{"num_key_value_heads": 8, "qk_norm": false, "max_grad_norm": 1.0}
MLP neurons of a small language model. Each row is named by its layer, matrix (gate and up: input weights; down: output weights) and neuron, and shows model dimensions 128-255. Each number is 128 + 32 x the weight over its row's rms, rounded and kept within 0 to 255. Numbers have three digits each. A neuron's up and down rows have the sign that makes its largest values positive.
A block is one neuron, or neurons of one layer that tend to fire together. After each block is what it responds to, as a language model described it from the Wikipedia text at the highest values.

L9.gate131:185115177188087149146114076061110185164100129112081118129119112202094082140107113100080152108147168115116104128103069104140111141103128134135114130133096154113125159099139094123163129109058134078140148148097172150133113200080188121145140110121129108129148155128150140118080161121136139110123089184110078087129138129162100129121151159086090130181093174098081136158100122219127152134124
L9.up131:172112175148064137139074108133098161161162105073069098143126138181055067143139156101084087141108123128101155096104150139152174109135124091120170140124074099184082140089140135108161152083090133072108125168076161114144081111107078098166167098085107075085134146117072181069130126133139083130180080073166096170127155109187137158158124129136118087125087120082167161113114102142146098141122
L9.down131:156144135145068144134183159178142131221170144147154124133119106120134100131145129140148093100148145132174168040136094148124144138148177117148148127128107087144096112145174131098135125104116072127101068114127132140141079124141092131139159175080074143133119165117101128130154126060123119086170094111178103128111078145127120140134129098146174134093133084066158129114067135161143140117132
L9.gate144:086119137132124136094172138111136182159092094174097122072109135096170174086125120145122077154133078133151077078188121103079157142114117132114127186124140080143119110165100098132137155119079152120094144109162116091120150173101127139098062208173143167210155152069154123087182159164105117101136159112128182165127145096089113138132152125126119067138129184132121136133178117098120167088066
L9.up144:146102121119107104095119099069085141116121133159093098113137079115174212092155094117063150148140115076140147118151139172117140086091048118071123155100112105167171169137126129172133126099145099093101113158093149169096130143137143171206099142117148136138146140159114155119113137131141106110105051141111111154108100090140166104104078160131135102195135106119123155140136122112145100149146
L9.down144:106183143046125142133153173144175128136155086165107137131135099062096105106135121144177153086132083095101047130138133074062159124132157161144180140115148085091147159160144155103170142132136170136136060096147183110133154138106157142135075161213129133176139166070142114103142092194125129138134143110113194152093135121090077179149148095156162104167142147105137135112121118098124180131116
L9.gate196:144103150044091153160166169174099096131158077119100120086147139082145088171135103135109121101181160150091124096125190145112130081111159106136091185202137160167106072142104098202111197101099168122186115079117122136141151108133165141135175126119113107164135173161119158150147115088155128125131098133137127139116117097115134120076122151093191155075139138128113134165177102109142101170155
L9.up196:133133143138097098179123108158174128084151143105129177137170129134140090156094090135101133083146131138187121088088126107143113134096151121171133119138100084153163146193101144134172130139103128169133146148146149159196152173108194083160205172145114204151056162203141181092141055140163132120126121110103158159051112148143063201136166164117112104127126103118063105142110095130163140107060
L9.down196:131106130125053140141135099116076103164137109121093130063107155166154126079096100148129107130119083082106083083072135130087144128174124148134085188136102132096109090181126100147098086146153089106098153152096099110163135113124132125178100144100136108132159139153117159174097140115130146075175127111096093154197126139110174117137157123128118179167168176125085092065119145136113124174103
L9.gate259:100127141136134131184123081132125134123170133071118151086077078112071072147130156136075179113156114127141085195057144141110102090096141104116098162103083080100150120154044126171168119174100151111152107132156142109150148127153180146083131094136134126065088133154069158111089129148108133110177123131129082092112122183148127135139123151124150125100159137105112165174142199107134082179132
L9.up259:050130140142065125130124077135110135138148108145173134129152156073135165153098119150135148126137155128212086099116106105107091113113145074098096162111103136159105093176113144164160182136082143145104084160136132099179151158154150138081136095126115146167156139110156111166106195163125146051193127172183076124134132149094150145142100102121090127098142194149096161121052127120092079120095
L9.down259:140101135149036066142160142109121128129094142210133124144112110164119178138173126193143072113169123121170151070145101121147103180113120117047148104118128133202108117088159121122110154098164116057041156154085148147118167139113119149143125124103208143129123122081168143164153062144170123099084105153165127140135130142147150159138156088108116179124135134162137076094128102149188104093087
Single digit tokens, especially 9 and 8, in numbered lists, tables, scores, dates and year ranges, like "8. |", "W 9–8", "19'9'9".

L11.gate291:162128121107205141124171103101115165140090146168097188133136144166186098105177075146020098144107156154116175163162143117154151084083111122086110167103158130114099150130057177111139134103119181127161069077131115192094095153129123096099133119130111108069120129193083154207168125189172147123112125114067098170108123143125157092148107122124149117094137080197065103137117085126093124187151
L11.up291:109142135150110111105111143143152084127117139109142120130117072179096121153143131091124138111084123091079134118063135084119165189154081096129061154128106101086076119093137166155130075144109147219119111123099122118109091149130131161133138128139115037152108072100158167181140099126112130081154158080076124082131080097092137126193127148129069198201075139114170084130133163139177107140179
L11.down291:150153150163120177112177123070137122115141192115152092101161121150199118128142144161146153140130105106113094142135116106170136126092166170120110135210164092102092132134117126199129146151113190173102168201158192131081110152162108136215085096080128122137154131119159126144125127137173155150112109120110068128110101181111117122125130094084105130127125122142158116141111131183156141129176
Tokens inside runs of figures in census, election, sports-stat and measurement text: decimal digits, slashes, spaces and "and" between numbers (21.5%, 100.0, /km²).

L5.gate99:170089139105140112111130132116151123126102127163181165072176130103156118130148198114130168060103075100125082118140125168135155134091115129142120106103112096084111172124137200182064141179146071122217158104169121093092176162134123106100095140138077123134102106130112158153081137119062158103071122127134170189159094125135098180056190126132126155094140094097136089143132129141162163165134
L5.up99:138098138143184151151160123096144072110125059147135164129255130108141095085116172121092129101111134147095105136102174142126103122108163122167159134122131076126126196091132161133109109130081109122156133140139109109135221161177070092146121131132118143091106158119118142138066125140103135141109193123147093157162133097165066129111098090179143157145104102126085130158098131127130150128149
L5.down99:132139149129122164130156105156118093098066091106173135135110177164122175118145142138108159152095137121182180135104105126098101130093192179094173097139058163219164077186132030130197133165158149118138139130116103115162097135124153111107102113145130062112169139048171084066125114121068062114157135167154106110107159179111141059150103124121117172063144136116140094089084171087119115115121
L5.gate209:143080112106103118199031169072099099104077142141173194100160124111091087091133152124071092114130132103136148165119161137149130126133116104103120125101128106101113187164148162162081093116171065151131084125106163144111067136138107122142096178096114112070111125182103199117015082120107090138094177122137131112097100124164124140112168132155191162139180117115120103088123137157082141126194
L5.up209:183125182166126166105160174086184143080137143148151116137198101099194168149091126079153124123071196088158136158062118120092188101104120140167161133106079089185155149056082175132106151186123165123091113140131147125128124172068104089117150099192159141170153137092134151137142151081138226127155106151151140134123169124151145117133182110145205122123122150094162136167111066106127166192105
L5.down209:043141130124152184119139103191140137172179152070104087174071077080140090101167120173123082123109128171139164154121165121156125109131130096097111076120148133140135152150103066090120124129146174166089134139130093162174164132146178044111148109095147141132105152134123072187121168138131089103138127094166152172130143183048134096126159093116115109114130141137162131099099156165137112140117
L5.gate211:085136166142145200156100094088122085140125172189107133117156073095138080101154107122085094139083119142148153185098100124168094129175126106121120158159133101082090144135134099088108083132155124133066105181157178146106084035095092129108190130132090172085159136094106137189071098148141121083091088097119110150140132124129153123164161099099161165123119126115137157143130076113139143115166
L5.up211:102062094121160186143150151078122090124101155126122096189101142093119163132177132161089074120140104166160120146120095090089131091134144056123118123104065089141114092148178147167117131181080150100050164122158083110167161124087150157070128098135079140125126180110134141112123074174147121119163134076163146124175120183141106146162100116148212176121108163192117097116176138101117107166094
L5.down211:111139105123172089093129119175095136143125089114198119110150119183085161144129145131143121162127071070128096118068174108158110141094168164208135161135121142086156164170096148127141107114144155101190191071117115143153087189170177104131049138108144121136149140151116076090176126121107130152117146155094124106101156106145124161092110189126086095147098132154135111108115131140134122185082
L5.gate376:115095134101106170132123132100090112127077145209147134139137090146114152087163110135109049180138090139099179080122064127164191139091093084132135149151105125167132152211161121151171093032196104149187155114076147168091080108108140102077179135121106133112165132121129074101135141126175129147090114161083079087118126167144111097140160185104168136120196134120121152109124105149123084117118
L5.up376:145125140095115174109156136135131116131034130127106114059149103107163044132180156107065119130078085147106159143168136108143133126082106158153105137093095083123095174156201148127115120107140138099124141122151145095120144131184091092116080174168088165152120099116116126122133126061149111151103144111091079149105134155152160094127141105131211083129157134098162123138133105122122135193128
L5.down376:136123103104138151129121156102147096204197160118119092083147159092128063138114122105154114127066093128065105180179133082131126095105136126131161079105156156143085168133165190181224170118164154065132102103170142159146147066175105038096092117118104129111104138151159128141060131130158164145132117121128127170127128138126136104102112108097127092105129146146112072181096144095140118179154
Line-start bullets, numbering and separators (dashes, semicolons, colons, newlines) in Wikipedia lists, tables and infoboxes right after section headings, e.g. "- The Clinical", "Pld: W; D;", "1. Track".

L5.gate146:131111160186097079165098109105124125114162055082130176120152142146142142201067125081164089101130201190115123112123171143061156136092115148133172120118111132134100110152136165164111187115097087156140082150141104193129121117137118067185096137189119126150154065149092149109141176148044122160192116141174155130086152058143135115129088122162093145145091109104137115099182174087126116044145
L5.up146:119112150148185126147120136092136123134100107151137145158122097162145147161108133112078079137137168160123130140147095140129135123047099075110124137125160209207128141129117142121122129110104168139117123089133122156085136156160105100135049147167090187108140140114136132143074181127068130147157159142155095155100144111084169155150082126153099097116158118124155091126119163084119095099135
L5.down146:148123108110064103118115088138106113174154079112109147057159113131115107124093114146144120087132159174130207099159164102067172151139104121059151124096126075102106161117119113131120184131163129124115073128159119174178180126063112120210161088182128083166099090097138165133175143146071114177164122092149170152140154073153140126150109110133134101148088083165135143085137178096156113106141
L5.gate310:118091161124128114156164131089174158119097100103174170201092082180172115081113119096161088141125136174144137109144106128145198139055117120143185154116142137145115108127121181082131140076191074116124078087123122173084122124135115120161048118144102148125126145125103128123051131139107128160138145145144130119120126104124103144142073143173130153114154048114144040088143116106122124100106
L5.up310:173125111185112102079106064134078119114130115111156131115082104173157159079118151182126148150120145147120195082146101180115133159079053131133109127090132067127134127147080115141107094165106093081114064121046127100093148109136135167156036183179125142114152177139160118139075165109062100122121156122138117116109139160121151129093109111142129155094132110107146124060139180111093126139080
L5.down310:170176066173137125108110062171086107154118161071170092127193116147049145102101112203123151089194153111125162146124145172103117069171101157137119080152153118067099155143140093130090178178135109113140151131136143159152124110143094144128171118137154137137118157128171170126134073106108153142148143115144100154126128183152156147100162106083154145119096180131127169129181144123122080093182
L5.gate348:086129117124171127225134145081142139131128091107160134128148109216095155175126080083090078171161144211126113142151089130093154120039145126128159131112150163070186167088139134165138173126132132207178148128116141173082118128128130130129104133161084143118166105146083151125049114180053089193105137156111096123098152151115137127109145100158107118138111075111157093114108170128107147143085
L5.up348:083057138178164072117106120141121153121152142107130097111127148168110145164085129110161114171148157196134092114167172152077131141115128101128103104107187151124080151121139148152167196160082155181107120105176065168156187199086135108178092137152102158108195125075142128161169090173072104117119122116193118112081186049117124124111083143166127072163109089176069131121138176080136160150130
L5.down348:135076146165133119052160133151125145129145160160095149100143126126139122134083163180138168151126125168178164178158166111064167145187083108097161088059171136140104144122099136158138134152126127130116097092174073149162138138078096144169119113141116119124119148061182164175167119119101107119184116069160167133137145071126146134114138133162198090156102089190107139129135149048151100121146
L5.gate485:085115156134123132137100141115118174122127083110099114135061112171098097123145061070119083132152186207153063115146124134078165123095152081139085138106147131127160125071139184122102184160074138130121124127116117090148122143166147118150066093151071164116095132131091132130082181130067097110160134124121110120119096120131163135100109077156052113129107063138144156184105164092162143191115
L5.up485:101088153162109102132086098134109148104121114173145081106149148177106145137101073084134114152155161220161061104178146134090180202052096100128126137134138128087121136114097179093069164131109117147076081133156088112172125129135197132200050104128082148112111108091111147122061181201077092130123117140130117093136094100132137109121104075152081105148115119134127136095080118114176104151078
L5.down485:125099116162060097107147116173110121141162129159108114070143175109106108120089154233130128121179126156132181139141151135100171103167115110053159087033161123122113152135154090153094191125168126134084072124182128104167190110065079137168137080149131105169107141106183153132150098117164157168153098097122136172165149095126115130123135105134159088164111154129100102049133144122120055097143
Single digit tokens inside multi-digit figures in census, money, vote and score statistics, often 9, e.g. 432.9, 13,492, $29,286.